config.toml
n_layer = 9
d_model = 704
n_head = 11
n_kv_head = 11
head_dim = 64
d_mlp = 2816
vocab_size = 45258
activation = "tanh_gelu"
norm = "layernorm"
norm_place = "pre"
norm_eps = 1e-05
positions = "learned"
qk_norm = false
attn_scale = 0.125
bias = "all"
tie_embeddings = true
parallel_block = false
extras = ["capped logits"]
init = "normal"
init_std_qkv = 0.0262
init_std_o = 0.00618
init_std_up = 0.0262
init_std_down = 0.00618
optimizer = "muon_variant"
lr = 0.0081
lr_mult_o = 2.0
beta1 = 0.93
lr_head = 0.0112
grad_clip = 0.5
warmup_steps = 200
schedule = "cos"
final_lr_fraction = 0.1
batch_tokens = 131072
seq_len = 1024
doc_mask = true
train_tokens = 1025000000
steps = 7821
dataset = "wikipedia_en"
MLP neurons of a small language model. Each row is named by its layer, matrix (up: input weights) and neuron, and shows model dimensions 250-441. Each number is 128 + 32 x the weight over its row's rms, rounded and kept within 0 to 255. Numbers have three digits each.
A block is one neuron, or neurons of one layer that tend to fire together. After each block is what it responds to, as a language model described it from the Wikipedia text at the highest values.

L5.up138:167106148107138156064163103159121166101160137112121151139143097138118211092161082175142157067113116155131124135161139081094194144195133104103143109129155131101106151127122139202124084169166156082146095176132066166093166119198086076169170149166082150089174170167135185102123125150136122076165110148121075133130140166085107172065163122124138135096108048155137189132110090142174147100120206101165144112118142171091100147119074143158196102168119195123101155152152143142120124126151108095124147108188114164119108045127111137129145102144087083135164161134073129188093107084102118113
L5.up509:106143099120146140149103128096102136135063101104161127152100152135125119147108154107138109149125136128112103164182126107144151166164148156136154093123122124132110096176141072076154175150140115214105119189082057116134088101167055179153179133129117124114131125096136121095149129132116175148126123104070069192099083159101168148131157153136066164085149084107161209142096088132176115094171147180142122062125077110103097112067125043094158129123153128149059188178238111126117098123094176155100113170176121093155096139125056150095116119127156142087144120151135117153101142164074083148
L5.up1094:135120085117118086124174102144164116120098086107163113161122111095133120096129089123104091076063152104086109110145174073124142046161131070170141148121099137164149152155132092120066135091109089104114072107104118160144138151096088136064102143155132082182136070127155144120157102113150119132110153140075128135139100167083127116130132109138110148081109146073103170137086118122137153114162123142189135046132092125101129153095138115114175174105084147187085138079138118111094122158128166127167121185151149211155077114146076097141128165098143081177166137143069070190099098135138126128
L5.up1104:107139103133194104172213167122148102128159141226157144076091102119161129108125099214131141137103141086083099086123107164109141151102140051160151113101120141058172139127085106143169164136116090212085101060106146133116134131120122159132128157104158176143204112135101136134131139128102173132165145089082116139110153186148138166144083142126123119120161134122147133081086188111096153155169144101126146098106089094125135138090132181125130153142168159174158159090154183129132199117156180141146165126074156167119134077101134106119135127104138115129139162137102121145150093127126169149
L5.up1147:179138138089183062141092137134122114100105151131111170128168066078157125104120079129128164099060105161140111119077134132134138180121114095155118141133119087162071175159135138088141133148096114144098087086112120163155111085157123141113140147097095074097152107133185122125111141130117122165134158088045147136167152110128189109113119083132177196127166143078143129145137133167162117066095165154170137164131160115043103190195132111143125129142127147191116046109126137129121157146164179120161117147188087176152135110099182107141117135128133136186152105136095153158135129116077115179
L5.up1550:069147155209163112147129095113090139159118104175123120165090182114123129103144128121166118108134080107064140103177168096065088106182144107163198137144172160065122181127152145132146175119059144190113077100089127123138162082182144152156135144111126122129171112135095124115130099122155136118148130117079145148161160112113107117076133116104111113096186149101136137128123163167187132127168162107090174081102129089067157114108105165167141079128145129157107104152130164092133185113156121132094089135086126171145080155138083123137156097124173132173167071172113116153167086088150124104
L5.up1827:095129142116165079173157132074149111114113111166110092160098120066121142157132097182130139104130148126070173115170092114131116110127073129090121087127080171153102091118052081148141129105073126135103103127133162090105096165095101146176159113135093100138111169141077144129146135096138093255122088157114175156135142147145134116054155144077146133091107133064129180126088182182094129123102107145112092079141065122113107134077136148096171132098130210145093132081141129094133179124126113139168100104036140131133110119102108088145175153112108115165143100080066092159106093121125159111
L5.up2726:223135110158133087138104105141157148102114140108176099156092102088145122116154083119140080063115098097110142140141124125106099089155098138165183129082089125145143130094186105115092078164106139112163137136112123093058075134114101111112161174203116138123149110082081112130141100138087098111172115200136140121138142155119071109112144089126110169118128140098096134098138142139127176093170161140136139150100148163081124139121118105148116171127151144147144103084144082122096145113164099129139135119120152180140077083155080156194163171143152138118135149108098097180136094124110180102
Words and word pieces inside French or Spanish titles and names in English text, especially de, La, and mid-word endings such as -ique, -imo.

L6.up668:150124128191130173144102123195121089145186115159086094107116112147151213126144153124107078157179111168098133132133088191072173143126116116142143072202117116178133134123176119159113173157122139139146144078127056091109120182142139156132154167115131100130091101142187142109092172118096122132164159182110061104127102119133097092080152087142077116086156114129051085177129124130136164146080150065092126147116120119098127142132110113167130143161088130079122161160164099067125114142157174174164134141154165118145107138199090127109162108112087117161112104111163132146113116168093150148
Verbs and time nouns in biographies that lead into a place, role or duration, e.g. resides, served, spending the season, four years.

L2.up186:115157167079087115164112183143092104162113133182182096082128204172079149112105162163077104089149147116127144125148139176132120167132138135145119081163108172132133118030162106112066101110075120140131136097080183096156132130155079103109081124107139148148115104128099085160131164184154096122116136163170122088156118101136150183159136147090134049074141126085128196160164160135094073097108130111142078073084133069097135120169132164143133046128154180147138149124183160136081138217151163104173082095192111115160096089158134132147124170132089155156169102081093170113113064109112125129
L2.up474:157142143160144075170162149140142138196087100141130164139135111128094141096151094143121139124102135087064138130130131098105148100142173199175134174095164175182100080123123119103114168116175159069136136119110142142119154166119132138110113136186095085125156113113150107189134115100107087146086087105125165131152128122085152119078116146170120132127092129144164180144171084098153171089127113119103166119160156137142187131082159176094125125137161082168167145175115162138135114098121120123105144163129144158165186125118169024103150111174173090147169141117082093159101094157108080094
L2.up943:150147126125131100144104121188133141164116151149090133097143148148136087126125170170174125149119133173162149143063171109119085108137110166083188115149136138134081114186130114107126108115158100128100126142167123127115182144094151117114131166114191085121198191125100153123147129129101110091140173172113133128114124105107093106097158137155146182054151121084148198141162117063127143108100088168165150129092123121136156153109080183205104140130154027106095176151145110121161057091160185065149142145145118134200088128149163164145118124178162115129125134182117141189132095134048116107
L2.up1182:066114111171172147127106117184141135153144151192186100096131124092082143121134108114149132137084120163135122120099132112154124136151118150118129134124075132166115144181141129109158104127113150122164116191180185100146146114107039152128139143090134159100168119126067134178106189125104117156040085141145127162141137199093141123086124137116159198141132082136197111131178114118158165109130149138230108174062145043114097160150122110185108128116148156112118117166101196121127106114137114092109078138131098147211078214178167108111162127075140143141199109120172168099109131136080152125
L2.up1685:160111123131188081173133147102058141098091113123083174085108122211123119095208227081149108109089168168099132121174108124170119149156097098160114114159197120133110139115180111122113105175057127122142167142118104095129126129164086129131137183104103151141162170129092158173151154176076147133078111089149103136129103118179115109152135152145100116098170058086140143090099155076166154144074145110191126071157106099110136082163055135146160150142130168094101111137127144128143112081138110144123109101104122149104074096142056150200126187146156060175148181101146109127167110130122134141
L2.up1700:114145135102146160121154125156159115117088152097147103145133104091150126164139134109105095091141104165061202129104094178128084139156134140176128091126123120174139076110107111097151115088080104149109079104118111141127165105116173106172114103125111098126225135094117155162105112127126162174139165115156082126100146159083186176126069197134135164128164125052130111164143070114134091135106146123101090145101133143140093097146073170161170098109147111088116108070178167103173110192084094113118099135069115112174120123136136154172142140143133151114143155131152091144078140128133159169
L2.up2543:134107150160105146110137071117100140096083168114109149143137151107083163139054098191076109126133142144149154101147125103106110161113188160142158147138122189092198117197106117091087161127092099116085142163133148134146099114057161117153123154157178142141154162149128151081115094122157067113125165059105183136123081143117117183124172108215142086169128088160124169183199148054112101094141173119140141129190064126108176073096167169152088147138150075144121076121155158112122136158102152118168123159124047107150120120106149090098139119071111114122099164091093086094103128116121161166
L2.up2738:114102191091146141137098131188083166109179104149138194129113135149153088140176105097076158176056179054111094023156145104116119090199156117107221138109085139181063109172150121160144146126093099119151103111138132094142118135132138092133111109072094127093164162098091098115145199131125107152152133143108148176126155103129089171106144098124128140040149168140166166150103178089123148161176139111135166163106183138086131147117152134161130117148170141133115122099142157188164126107106179095103101131142149137168097131051085148101147127071152143139116136148099069106155152160079177126
Tokens in the middle of multi-word foreign proper names, titles and places, often Spanish or French particles such as del, de, los, du, or name pieces like Stro-, Tu-.

L6.up2686:103106119113193092120146122075142176143156161169178099144097118123084118094134182103167160145107120154106132115161071150182089132149116075111112106135116108121094120124157151168139123064166092070122104147176075145155134139159139150119145136114132127101115150092079058175078158180122128071091168120149126102092148109101133146111138149166149106068075233078097128074152154118075153115160166108165081134121127138171129123094026095078157146096151046072100155106109117162133115172127102205150179146064167144133235141119141090112130122125112144163127124172069116122148092086143130135
Inner subword pieces of proper names already seen earlier in the text, often foreign names in tables or lists, e.g. Q-ar-abağ, Lord Ah-riman, Port-ad-own.

L2.up152:132152172140193107138118071123127157166138124148114209157152157169116123111087165080186124090103124060130146083090139137103125118100151072119094165134094169129131109135106101187117170133080145082154122148139104113120121088132175120177148141122118164095145099120146122167161122091229164134157130096075097105115072132140153165132193108099126149095127105195113121169142171184089123112146173090121174137180134085152127106110132140107093130172061082134124127135126095072148136142111162135074135153156189141120117098112158112090131138109175153111075127099082111122115165183115122060
L2.up1156:143080146174120164097130081143056153133167134103119100135136105137135157118122091158119140142165105141124190110122110126089094124117162158145141140164142108093134095088123104135127121111152120109156133098095117134153129146134207148171124123151092195143115064161149090149054103124072137136120175143093117159093137108173122108107148142184116119101146132215157124153089160121130106123127095166088164147133151130186166094125081114216142141114170116163113076097070093151105109109114074128124111125116162154115173111137137125173152067174090145132115082146116117086152119118131088090
L2.up1230:170103158096178110056101069085105110132110130131168161136104152142106108143087065099162106137060118085090141105127148123115109120114104101132100148128104111129144084115092062179125144102174081072128141114108100087142123123132168107129168110127134167092094092159143129195110077158132184140147207153143102112092135068105135096063123126099139099063102127133126096142113121187137141138154101117120179126089152168177084149158105164140054165164095107153151055117137122078144114133159117088139153141114138145124092120088135149135118173114099179110058160141111117100150183133085157142
L2.up1265:180138142123093127124097065082119128118138085129148110146125107233083143094113089136100137115120137173056122065125077207143117115105137121141117141128134167146170129131087138167083151091106110103133114143145120110109146186123113122108155124182142120146140145156118101120123087171123158154177202175167152145130125101126136062123109152094117062129159083095122111156143117171134110143126094128154164109106124148173113109150117183114094070168065114140112109105149141073172151176114071111157081133153149161192118112069173096116114136133181084090113113137122111121108137089053123123
L2.up1771:139101149145135118096161137106109117110151050153159077156114134133109127161122112194091111115120123144108138041145147100106089164130125176120135132192115098069168149108109087199076146159108118109074174098133104140118132157185141068191168066113138119129095132156171169127089101123144126153161134161097121117112134067199149058098202113176170125109132193159115039149105140125091148118135184119149139148126161135135149153090160119137040123146139136139094137150138142117120140151091121183115147188157123139087089150160131130181182104116104126110108159107109106137193142144097142093
L2.up1977:179097203150168148060082095109127081152063074161119131126173119175142166148146179188146096112073128129175119150121129104121157149148125114156103107185134154122140120112129122140173192119087122063140170153144126147113110145126119143134188114119087158134181068103098174118155129168133151121152106108104080109128112127158167119140103123093146203083134100142094108101094162119120129162081097120115156202065190150129118141115137123164116102134129098158155097088120114138122167144159127148126144142111113136052074157141169141067106142114137195085055195141147148150164160130136176161
L2.up2291:194048141160149104111077149168130133137129138095104106225100129141224172141122084161106123122081168165119194112134161148165184108157152094108103138157124078084120139130132096108177165134151121093102082102101107116188135145151151175130154095122149075095168139127072102127160108158199129163108147116145116126124103068105129126120090107109135144127136084149170093105149130179169081148128129126124183144161132172123112140157104168116086138148051143118118067146144107100063089158112133146101125061124119104144127123086150121130112063162095140146084140153146132124124172129153152148
L2.up2801:167064141135155110119120047145113155141068141172137144121130174130096122106100142094133137143089103083166117115124129102103115166127163088233114108097113125104108100141136068119148145181127097063136175133130121115120102153105114141162105107130113171163107138190151126161100127100154147186101167109148084124079116105082102123113147148134160117080137114120118118155121151134089124094116209127141133164177169114154126132128091143110128107114150119140064103063188080126126129114113169082196097121159137114147090157148132146138134074126097137046183092161128127118121117110116084116
The finite verb or auxiliary right after a sentence's subject (pronoun or name) in narrative prose, such as had, was, ran, returned.

L2.up464:071101105172151064117118138132127186198105189137110063124048077095124152151149179158141142167191147132152140120148153158153138157139171119106093142094092108089122131182197138145054167109122162142156123180143090112137148124154165119185069154112097099190121155144145119151164141130137067154132064103157191162052091166103177080118152141150136167118073113120177066126136095072183135141116139090090156123183103122123172124075138091161096147121121044098206082108068122124119131076094120160134134113123135118159146193156143132138127164147131117145085148122150177170209140137164176145
L2.up465:156164139146122142168112118163106113173132129118102127202138129141086128117187155102105112123114138207076169024140147099167116155142128126110110135169111159144113103142128119206078134116142081120108139147184107109140126150131173110082101149139126166150099141094093064176167091115115171105133118104128164117090082180155142136099096150133074174153069187212048094105115078158167142151076074113121160116108167105121096147133131106095072157101154122109106089158127115054142120109129065135178119158139171116128148127176120143135122112148078107143103104183065068174164077103123163106
L2.up567:126098186166094103147153090137133146104108130156097188135143103169103149106150159120099202034141144161151152110114078134177153107101141106146155134118127103150111078159175091100098114143156081085155150114137120135124086157091127116053169120118156157163165138110122188128139130129167152162132108128158167099112126136152157107125176190179089171084094107090152116184101110133124160119158146141135124168165157153139144132159119166140117146115077092083089120213115089120125100131098090123212126124120163170067111132177106113153131114111169164085113108116144148122101084149167063071
L2.up1059:171132182103116137104130151141095109114105115147091139116172100129129115084150115084155162101097149153189093105115123127142131111108116134125148122141111087131128084107152125135126123148172068144136124163120143130186118127136146129130144139125143183193168091085160079057114110090149136118115129146078089113108110154096134122107129188110103128170100127107137125166156121129084104128094106107086100162158081084192161105083096121088113121162120175078132096118141135118180086123095098157103156136097173157134138152119141079147119136097153136086073170147191159154116109120126167162
L2.up1524:115144140122091127088131106134095124103114125184124042165158124158132093143089114136150152130089137132146149078097157181097147041147102188096118137134127148129084153163082184109119191137098111165140087176171115132158150161156106081116098155141109156137141094080155095095114154146177156140104103127116126141136157149122126158118151118104138135085105173099184089095093120115144115152124143088153105128161167099176111146121137041138164119134152119080140100096153074162120145129067066179105102139119115123134069146103121061172185145102118096107112101197129101142094103162111104105
L2.up1652:154141168149188113118134153136100122209209113100111117078156116117098148180132071111092129145112099121118110095093068099141119103113121144161181120108159049169145156172118151061089173143169157135142146179161085160130148140080152171160149162135122095171141118145164108129099149111191201074136167080099084098111126119163111107094085194190082148150105089093156138114133174092107152119083119141152089130165116093166132083167135088112117188176151069103096135089138103110131085123156174033101123121124130137216153139108173125120217178145142103173137182197130160136095048126109144158
L2.up1658:125106144206118095152157136121060147175116104117051104121135118104141148068169173101125110135098124146151125154056145104166130103122185082133186115121177123176200116147131098056122164123167152149167095133186094138116132168136092130089174109142123119137194214137164105083122118111165177124123120137109129116156127114116129108126133157129132117132109114100140136108104107088117120146086147124126192141131142171140084146126153148139069122151097095121147078125139122158069091172131080076162123183157179138147161161095113119130186151200161158087101150192093182133141079133104155164
L2.up2049:159178123177147118085127108107132153148186119137130085111134138100153122180156185158155170167129085162141111147144161085157107062135142129107138112149127159111076143140160092119078127107139117095100151094132159143141103098111116132071132124124098165090146121120082153191178144169136125127085141076160146151088082165135119115155129162156120118106109089183066057134088077119158160130079146114145102179150143094096085154165143150117114098105112137141129159153128121098119097110086077124146123125172229125170106147124146120142140119151149114129096168144094099170128132159144100141
Continuation word pieces inside multi-token proper names, mostly surnames and places (Sand-oval, Hol-sey, Schul-z); also nouns right after "the" (plane, island, group).

L6.up1009:085131118190077114108154119143071134134157123153122076071141141139110147170139115109166106170093129146104162156130137117115118076138085143149187086131167133153152118203111145074114104128089126118126165086120086149113172128136118161113116123131142154164123103119116117151167136127117145162055073103152144138139135180165143117133102123090090093105110157155096137056164174169129086087182158132200096122164151118110101137179209099187209121143146128164153180147183132116116163101088087108120124158135171225097090147147111118079119155126138115124099161131121102121148160161100133158
Fires on the token just before a place name is expected: prepositions (in, to, of, against), table pipes opening a region or venue column, and words like South.

L5.up885:174119154186110186125162161087138123219133142165096172149115108095097092165135098065082149138182151129134061147108062111146121129210181126061126092095166092130085157110181093121118130169171091164044159124127137100116139135123146133190154105131117111110153083122144126114095151116082133129093110146168112147136107150097125118083124129146111103114112138098121202140115134156179134071114130093127125128194195084127110179169163171124097157179153157125122124138168079157086144077103108130098068195188077151088108100142106050145084108166103108184120117174138096135162154161118065090
L5.up937:134112127171106157099192116063100170119118140163156144154143095095122096149128153181118143122107134100075094103197133065104097149136079124105133075151094135090126157141144151090122061152147100113142079121117133088130097146114127103149130128098124163114173141163148141135180127113095186103125129101101087161107150116126157123109060100098107135140140055092088159101149101110097133119106123125140090074128146086119107132091110191111139175144063130125138118103177120103106118102113102157120138161131097121178116153144128096109209097145105158170153128069119130048121168128163133170
L5.up1445:122167106120142164157067148165113126121119144078086157160110171156169171107106106112131145098103194156067123056118148112097066131114118206109128091161089121101065093166153146105100103108149060081150140161134136082132066134121163106116118139146106143094106206175130126122076149157083076112141140140163132093135191143138115158129120116086113135091065144111131074146180149143087080084083135113164153124089185048105062101115101104060118057150166110166112102129149091159103116160115123089110109116129138163106097132144103077138124182141123145040176200072166139146184166103178144143
L5.up1624:134175081137126088105162055081153121151105035102162089118159110124083199181149073119087129111126181094168088105159126126138133119178128146148123072124117132124136128125135178144137143176179115162159170099115072098101150101156130115164088100101171103147085145123093123112112110085102181144155093138124154148127137126116146155102085143149105161122149124082089085108080120070124144103165127140056104105123096110085097131111150183110141124128129142167166095202067155149120154110117116146143114130134088149134163102154168088160162105094094160080132148127132123105191152148147120141
L5.up1760:112140129136163187100206124133079186178119127107163175102180092120091140124119175052159121124135122059139106078105137150115142152159191152085163118188185208102114151120164183156128141120119121153093099113135093143070159112096115117087128100172144114103157152149097134199112130112191116111128149141123101106140162088105185154087110093123101100100116130131127160086147081180139121118136128164119116064111120157085160093109118107169130163152135098063152138157127102098087093108155140145136131110096097129143146093187182145141154172134093134099154111096134083122192120057128111178
L5.up1792:108098120153140091178140118173141152090121112166105086160141176189046165160122103080095131101119173183134130042134116136124109189142179168094140131095157165115133127086149130153155075137102137162106176115180087106116129085158096156245071159104151121085116100099141165152107144122105108158105118118107126103115149119107130119112104109130172167168099118128138129112120095099103106137123145124124166096115122145111139093094148041119108168103106161087102106086133135146203142126117088175108142089135104120098112137122080134101133161184145102149119144142105099107082123183125109129
L5.up2347:087168180069132158134158148167171108157113127141116084190130087148057189159124141155152144135066172077142119092158108145218113075111132117133058160175140208105147157144152193177033189074115103104076188160131156141114133162110144108150110096150093133138141144151131109113113126171154088138121131177111137121116152125089088082126155173131125119127106155159127084112093104116191153137184127154121130177151127120150117112091115087144159165075115135119082112133156121178164168108083124172193109137137137088130107114129166160114138131138106110152095115178143164137116114138084161111
L5.up2617:118146126113121118179133173150139139161152116179089129153173148097127179103116177108099139131085143141132194067116117181105115125122097140151130119157054068172120145104135201087153108097160132158099176074171151140101073143105147123145142117130140111119078100189076149135000126073175129121173166202100111107105074114122153138080101101146081140146120168118134123133122146137110129099129180120125142136102083143128135123071161122143135210130141137130104082148143058136179126087093163126111125124173121111084160126152151106136165171151148112093110139133129135092182093127165121158
Pipe symbols starting rows in MMA fight record tables, plus predicate words stating a subject's role or activity, such as serves, played a central role, finished.

L6.up2014:132170122189118066151125210125144187173098111218126121144085127151126120081129105134132065076158114133120129119136093125078176146138094073150140215114174117100170111149085126117206196165110105158138143134042152108052088103115153128094119147134116106141162118079142201136122097083171126123080145090110150108138162104171109165074128186165089121134064132136212148100101097183184078112155118146136147147139142161116150151067121149130151096115149177189192123132180145076050140112151136116119129105131151136171134168113171069169150142162168054138145107086110141139108100161163070104
Punctuation separators in tables and citation lists (pipes, semicolons, colons, dashes), plus word pieces inside foreign-language titles, e.g. "voul-ait", "fév-ri-er".

L2.up108:157145171138161172113189062121140136158125047136145096119113161200126107193206108133134140110088099164111171101065124091091119138167105191107084102142177129137136124123051103122078168145111132086128122139187137121152153109152121093107127121086094115193070102119166136107117181096112175098177110126139111086092151100089169147042141189182129134155083117123160113141157154122142130164092129164133165183138160098095144075134099071146152058159203180132131156172113114126115127091149099188120112144123116112109126109114116156125135133148117115160156138176119079115137095128132130090
L2.up226:105175168107115156130152089147135124088157078140156085055135113164079110143098138114092146075127139105186122115108123111094085157129094164149120154082080193147171150152107145102048224110158114134103169152168130130111138076109101160139124127143118137109174122075114135141105117202127142112110138142108126069107163130128125089110127123176084159120146128092166151102138121105146088067082137133075166171171106155108168113110141083212146105133149115103145151070093114165135120121178145106125118096149131153100135120114118119113158106093095111133162176144158198154149065125139090176
L2.up672:111104094134112161110121176096112099136110198132121161105167171170108129139129087111133095155146092136102087142100153155145104147102085119088199121126097127130182164154129151104099135114153163166114138124137027086105150143133159128113151126149151213099170113060109183182123096118128148101089170143155133117125071076131199143098134082159138150156156151091150084156107102065106114110098176092122131159135091135166197105091129097052116117115154170156175123135167152136102123113088114201116131111119098160098103149094168145147170175142086169099130125096136142094113065177180058163
L2.up993:138037162154139115135083123150118112095152146108142076141130180198144109072121115137128195116101116134114081154071186090190145096112181145136111147122082130154132164122115140123136148154095159095162166186095084097144152145151188221171123140133178089155071080070095160157085149160101131153154058148145110145119125146112189083151035137125149163139174108109189139101145086123136145121112118164076129174094188140145172128162118129176123075142127153112123193158174185160094077146153103142090091168125169102158160162127120163111095203079108065117110159185126095074111118074087154185
L2.up1694:108129127149122110077121122132103119130183118110114114127155140132082161168135110092138114154200163116100129170066141165155104158113129113134091118128193095154135073144134073103137079152109133104133101132155181150061123146100102065174142123150076127105162165140084083133166064128112121128131144164182161152152130106126161121119140165009171188163168111103172149161142137116119172124096150192106105156079124138117167139105133101135178155032094106175159139118100047123146151093180146156148113140142114145068150105121144123139130189169178175088131184111092161057134096135149135125
L2.up1852:090152121123136066143169155136092113166103153075122150102136115146145145199092136093189124133119075093083145181128128123141155097146129137104152148049106098158093180171099089100114112179184160147142131146095105189158125190145131121091171099115119158144172120107151136118183084107135154155117060057104180148117144121136092151097139133141117155189148117100195116068105121109102166087051122122105123144118193150174134082091159090115112161120145155121124173111191115151130115115102156090042160148124159187222123129138104184182162139086071096134110182118114154136134109105122134164
L2.up1884:133073129134093122123185078080096134102131099155158136128147103142059134183166146146095138122163172134140138142096180088104101215134163097132123124111132131061150181111126104067085119116125062183116092118178072139149149138117118155105146088098157118109176095053196142093128067177151112092124124111127102136164129082122182099180129158127133211125119125158184137161065130114088134082132184121133112171171133175098115089129098124191223144136146120153167098074089105137094096154218108132194118133076121109122151046167123134162154224168103127161077108193150119090127117132131082133
L2.up2702:098195161161117153119143118102066147169171129130067144038112163198077138152074156080089108114162124115119096171078088113118126166106135165123172097172112186090135127158091090160102103150100123098078109149165137121114107143149117129130171099092164153111133160114102197119147133188142151065079124124103169147166128135147114100097134150157136098113149116137113103103151057117139121109043156057136192109109095150091174120147146095159133123183072111120141152103172120185123167019142114124116128204145132147079144121120094068152174139100171162111095080140130120145110095122139098101
The word "of" inside capitalized proper names following a head noun, such as University of, Republic of, Order of the Lion of, and in titles.

L5.up79:112129106159088177129070123170119106118092095126146129041122183150134138123130185124206127150134058083145164079127094093196104095141132111043084139163165058188125104160152146108163149068079140105026125165151117152143154131121131126158159099114137118071105158106142183143130124073141129154153143125118155113128134143147088114076149134156089107120127127084161123090176111121116096129133190108161174059088200089169139109186128114134130192089134143138106142099154164200089092116113166105014124062172129097085146123110155135114106146126073150125095105128142134151135175180147194122
L5.up115:091148092134125154140093194077082176109114132171086096109107178086181122081100182150131086142071188136129142096087137173115123123149152148141157126158114125149141124102160115140122107108130134170128169131166160176133119146171151140166102116078133184099131144112129173160145146120100098136161157138154086099161113116065128238132150091135105200121142136118107123078173143185140017088166093134097166143175153169108124144124074123179172134140182098133109141154139110134108037188118127146118223123126111140112148129161115145096092158043136090095116120139131164136074109137135150136
L5.up443:197141080175085157139109086053164180139141122113157110093224160103110159090138129104143132155130127171196162084099143133169107054120192091085146114137159149123152108121120122176097140140112153118118175140163074154183184132163134164124126159135102125125131177133119069125119115106113149099084102143092108130135086097115057127153188188155082072168149122117125130097053117119163113131185118124117070086126131099119112111135115149121117129187168115130118085098142113175151117094119149171119118122122134124170174154151155133101155099148121164150139143086147147114165109132090197143
L5.up563:119102160135131171143107034141168139109109129172140117059122169149133155111087139113124118142115117102130085118097089147157101184105123090064155109101158143168104181121149133157058187111119149070125165133169121154161102137153158126174117135107139184118144099178143146087145145083129101089099187128108082128160147121163111151147132165119107100099133067129125164080193081109082054135156157141093096164152081165132129122109083120084136080092100130087075146154140099191181095140116089113125146129186091129110161149163079143108137147065085142175114128111110142132107122106130163056
L5.up1210:135148111194139100124208164106145127126141146131151179135119184082154168078128148164128143172187148128159165149144106150097082097090169094146101071156141137114128105183164128108178095118127165140124122175122166077125151135116181077142095152114159161113150150131154101127102106197116129150095144143129155137115137108078105171129171095130105153081123123092095121122100132129149094118128145137141130164143123126169064125174075092145116168167167095120134106099111136144112139119120185109098140089069094151084145134163129119155108117107119096135110070107094152167105170139127097110
L5.up1721:145129120069089105078131083111155124076092100143150117138098182157145157111105144146096149120124143117125181093120123119121134159072170160169143215078163136138163190148126116147078191105102181180115159089094138121161134151105119122140102120142089149126129127141112103100127116099145068125176123130124097127169140146126118140119163186137185033118204111150118057151105101133111098129128066092167144161071150158108097106087081089128148169172083139110102131086109115174068126114177170200095146076097123146081133127114159165125119136144173188149139139125163190129095135110181181130
L5.up2031:126180132096085076104117137090157193199155153081128105114196213089112164104181105090125118131114114106116133091092126056145068081124087123174122103122121150115117124190131129147118062154161081107175156170079122118128161108099144128146094161085122163110202061174123107139164130177046088113116114075181133126111116109143058059093191142169083121105153096129098120134115110149079083145072130092128094117191096113135176094132089145071120171062180167125113194125102142148102128148147141153092127123091147079061141140102135135119131125124105095045118079123118115108106141150116170100
L5.up2578:121145085109089098158166039116162113115104113106163118142130114185138090134164139120117138109125132075094146127085129128116114131087191145149138099089086134115133079135169150104107127126094133080109133161104122139138104094163156150182099132139133147128092151089125112167171142112102075097115139096142116145156134111132169175096152150181171122141168125110104153100122075154126089122183131151143153111166088080081081093129113102100158104113102167169118090113114127084113125143136113152139107123137149126103150137140148123141130169122068089136120075122143198189094110144128162134
Word pieces mid-way through names or phrases already seen earlier in the text, often in tables, e.g. Ou-att-ara, Jumb-o, El-ko.

L5.up290:145080178149137146160102166176081110143147134160127073155132202121147140226106154145078152129138109129149083109113146086089156133140107132164139128096096176109085153175149153145086151123097155195128111099182109138106134164173086134100137114141168155116129125103143115174123166099158118221130135137110086140087134115144127104093097138146170147110156098183153129120109065097139085146098199167138168182119092187123127110155146049147100147137099098102139144154092077166090095143091128141123133128134162102091116106126162086136133132096132139135094087119151132140140140108109127123
L5.up661:056187089071119188181104174148129102127142115120147098115091195169062111141157169102120135183135136141135135165112125098118135137071137115138145143077115164118156128154112143189087124152102085110115127193147119108128106177184159102170155195123164148106114095133085168137118093086097188198123084130122011131122095135058143094103120095129186134121078159165107130099110200125127141123184206141192162108155143130121104164058125102144134174133136075145106165149168145124131070119126042140103110139139120149133165136110119074097098182093168139169105124104103100131117145135100167109
L5.up675:137122143126105071172152155167102153092129160137196120135096109147133142143103130190123146114096155110140143170217144082133104104170132108133154115134114158110174084129125157117114126144149114163074128103125164092156110119090105121148190065136164173095132108112139116115092118169103120180123143169158139128113144133123130097217125072113134116088118195183123137081112161159118084120134244141129106124133138108124104132083117204149181164096153131154140143187159170180114138126163120092091115121146127094064115117105116125120088100140113152139125119052158126123079125164127152142
L5.up704:153166144168128138125104130127088102136182149130139106102148145106178123152093101147070136119083164128205139129243184120085117086178141117119139163070085163118155108130180079051133120137122117161089155162214093090120118131157103134129157084100098135112136156073130127113158072096153123170141094111152167135137110146088172133118074067031160109080118121115142140138112130132159088109106155141166130120147193112127123119193135181119171165197154152092132206144112166104084117171135103154068135111157158117066096126141078151127093073136177142025186130101192096081118123147101154128
L5.up1568:137158112147101127141135131167103126195155101134142072094113100141100138134142149149152110096069124167134183144145169073136051070084135114110115161101179135122122173159135186102102112107157159146128132102171048124143125155171190105108110102159146148073152121105120076101112133149092192114148107164223117182101082126055103114196078072155115144117100172149143112110162130085123138160127142130134119121115134183196105089164135104152115151196124157097192175162134019098089123132211077138061156152125159146170109121112154044071148055065130152110132167096171097173110124169114049104
L5.up2104:126095110198161138171134139169129127134197165120091145160194129160107151135189138097094150164070152088109149131107125098123170102090127104105097131142159100158139115162126073131124096154097100175114113146105086135185077132122131087150137109096068115089147135108118172130113083110095173201179129108143075186113131091079145139104136179117178128123081160139122130155093087213134119116118164094156083122193135141113111147191125155133133165090173101134202093112157080119112161157131180162079152137184131141077121160121121126060107172160108158128129155120176101099173164098127180135
L5.up2247:164122100118139139176161140142117143139164034186175130129106156163083140114165152112147171150123101141140158125087108088148152109126126150141155119094114163124084131160136139136124155083084130100078151138124097117135149188125136129152167130151099123074134068125130155123115112144141182141122123084229159149173185119158126065159065144110154146144127111100116120096119164178119118122158178119182145134135107159152121115159103171205105075118113098099151179171127122116061119107143154198107142061147102155097123131147175108128101138053122156114096095102147084074124154103164142187
L5.up2700:138136151127142066132166106162111060157173125142114034162118122147105177123142114084145164115100194154132121115134161157203124099160102051113154095085094101139054120116110138083147136088092137135111174168145105148136153106161144084151159146159157172062139083132145182100119176131074139204116116187147115190171123108105076079138142221111103112104139115177143086132095135126156157133093155144181131156170141150123078134104139136141196063175164100124126087055161142103109111180130175147156152147125166102173154122115122114102162119099146202130120120137131075115130153103061096103
Function words, table pipes and name-starting words right before a country, state or region name, as in Republic of, ambassador to, "| South" Korea.